From a checkpoint of a small transformer trained on Wikipedia.
Training: a variant of Muon for these matrices, 218M tokens, 3330 steps.
MLP neurons of a small language model. Each row is named by its layer, matrix (gate and up: input weights) and neuron, and shows model dimensions 32-95. Each number is 200 + 20 x the weight over its row's rms, rounded and kept within 0 to 999. A neuron's up and down rows have the sign that makes its largest values positive.
Before each neuron's rows, "fires in" lists the words (lower case) most often at its 100 highest values on Wikipedia text that the model never trained on.

fires in: "high", "after", "commercial", "transport", "might", "translated"
L2.gate463,196,210,175,239,173,208,207,198,232,209,173,217,178,182,211,170,188,225,200,188,192,220,193,218,210,195,170,219,187,207,182,223,194,207,214,189,224,203,184,171,158,193,182,220,197,231,181,206,194,205,215,201,181,185,168,166,203,207,242,177,227,161,196,216
L2.up463,250,212,189,215,181,198,219,195,234,215,177,220,184,174,201,185,174,211,198,186,194,211,197,220,226,189,180,244,194,228,203,239,197,222,208,204,219,189,189,158,174,211,184,201,203,228,187,182,198,184,222,176,179,208,189,174,186,206,235,181,204,190,214,223

fires in: "during", "both", "early", "late", "become", "11"
L4.gate140,193,194,201,190,188,212,235,189,190,224,228,215,203,190,195,186,182,184,184,204,174,198,178,243,231,211,176,189,227,204,218,216,214,207,172,206,209,203,192,203,191,220,184,200,228,171,205,215,165,209,225,197,230,207,212,195,208,195,198,213,230,204,196,221
L4.up140,226,177,219,185,187,211,188,201,223,245,208,229,151,216,186,196,193,190,196,196,210,194,170,206,202,177,182,214,203,204,211,193,202,230,184,197,177,211,221,203,214,241,187,167,207,206,201,220,159,234,215,199,205,215,228,222,185,198,190,188,207,215,201,197

fires in: "when", "while", "ways"
L2.gate311,193,170,194,204,236,173,180,147,213,176,158,178,183,185,206,209,194,237,207,197,215,185,228,208,208,205,221,180,197,177,158,224,180,190,175,187,203,177,207,204,200,208,182,186,151,192,195,202,189,203,202,213,215,188,197,179,214,220,204,193,192,190,199,212
L2.up311,230,180,185,251,176,213,220,137,177,193,191,131,202,200,214,201,209,216,205,217,187,212,181,199,207,195,205,192,194,177,186,171,213,192,211,211,187,192,175,183,195,214,183,186,200,184,221,208,208,195,217,187,202,194,199,197,202,232,203,211,201,161,194,181

fires in: "name", "place", "includes", "including", "composed", "uses"
L2.gate390,197,198,211,193,204,188,175,201,219,182,206,205,211,204,159,216,206,198,213,200,217,203,214,185,188,178,218,187,214,181,248,242,210,178,207,177,212,196,163,201,244,176,189,181,173,213,254,171,242,184,233,211,198,184,195,199,226,205,206,165,167,173,183,186
L2.up390,194,216,189,212,218,224,223,166,186,205,193,187,179,192,198,238,192,174,177,195,201,191,226,177,220,187,237,218,224,188,236,237,176,207,191,216,228,188,174,218,236,207,194,185,182,195,231,206,233,222,219,195,199,210,204,187,228,176,157,213,191,152,173,181

fires in: "early", "c", "late", "over", "almost", "of"
L4.gate254,205,182,185,251,206,174,198,191,192,218,200,205,204,200,191,193,253,189,180,198,233,212,202,236,204,246,212,222,208,184,221,234,214,201,230,214,212,188,166,223,171,201,212,237,192,226,242,209,225,221,211,231,205,202,219,216,222,238,214,222,205,244,164,176
L4.up254,181,178,223,231,234,167,165,204,199,192,181,188,206,181,220,224,201,214,197,189,229,191,187,246,170,193,201,217,181,195,179,236,221,214,182,201,235,208,164,253,228,157,213,228,200,205,236,209,181,174,218,211,192,185,183,214,203,184,200,192,197,186,194,197

fires in: "they", "all", "both", "also", "he"
L4.gate448,215,203,211,135,183,183,242,203,154,233,223,226,187,209,183,206,220,189,183,230,186,212,203,188,217,192,218,212,201,198,193,194,213,224,178,218,198,166,174,207,250,204,220,199,189,174,174,194,193,185,202,186,188,166,158,163,236,188,190,193,203,176,167,172
L4.up448,178,206,173,193,192,190,198,198,190,194,156,213,206,219,200,217,204,189,175,225,244,193,211,211,211,152,210,161,187,186,194,190,198,227,194,200,231,166,216,191,220,185,211,185,192,181,175,241,215,185,201,195,210,179,226,201,224,214,192,181,168,222,247,204

fires in: "took", "have", "following", "not", "take", "having"
L4.gate485,195,166,172,187,186,244,179,226,240,208,178,166,230,176,216,205,199,240,230,223,235,169,218,191,181,182,213,210,185,212,190,198,203,202,206,225,250,206,195,224,196,206,219,182,212,222,205,197,184,198,187,205,191,186,213,193,218,204,219,177,182,174,180,196
L4.up485,195,241,185,190,167,217,188,234,205,210,182,213,213,204,246,202,196,233,222,204,202,165,187,230,195,193,190,196,176,201,176,212,170,204,210,197,218,212,212,230,242,203,218,175,229,210,206,210,184,204,175,207,206,145,171,205,201,198,198,150,216,180,220,167

fires in: "de", "dehradun", "delucia", "marie", "stemonoporus"
L5.gate400,184,210,234,208,194,177,179,210,192,194,198,210,193,200,184,202,203,224,175,196,279,203,227,205,183,157,190,189,204,235,190,216,206,199,233,221,174,190,181,181,207,191,213,249,204,227,222,201,215,201,219,203,223,202,226,208,174,200,196,198,225,224,201,220
L5.up400,178,206,217,213,200,173,233,206,210,220,190,173,211,223,155,211,195,207,192,146,206,191,235,221,197,175,195,199,233,224,174,214,214,185,228,192,206,208,175,200,205,208,201,230,231,245,231,188,225,211,212,205,211,195,235,207,209,241,192,207,227,192,200,227

fires in: "time", "war", "even", "october", "november", "days"
L2.gate402,198,169,209,233,163,212,165,208,201,202,172,193,205,206,223,223,226,185,197,231,203,209,222,220,204,198,181,200,195,204,196,188,224,232,170,187,214,164,206,221,194,161,175,208,200,196,216,212,235,200,210,197,224,202,197,178,211,180,203,220,187,187,207,188
L2.up402,188,201,226,178,141,167,207,181,224,221,210,218,207,173,197,218,174,175,170,194,217,177,205,244,186,198,178,210,190,224,154,234,208,190,205,209,211,184,230,156,184,191,182,192,199,177,153,202,197,217,208,216,185,222,187,184,174,191,183,228,210,170,217,180

fires in: "more", "most", "little", "cost", "lost"
L4.gate118,179,216,230,233,157,238,193,207,164,183,209,200,190,219,190,191,207,203,202,192,214,194,230,242,212,178,180,156,214,206,207,189,238,170,209,171,194,210,215,152,202,201,169,141,224,207,179,220,208,214,204,207,214,197,183,193,218,190,228,198,193,209,198,193
L4.up118,147,201,203,201,190,260,174,214,194,203,202,193,199,224,214,157,227,211,217,183,198,191,234,221,193,203,191,189,173,194,221,204,220,158,187,174,208,209,171,189,208,201,195,213,201,231,191,208,202,213,236,228,232,217,206,206,219,188,195,184,190,198,182,213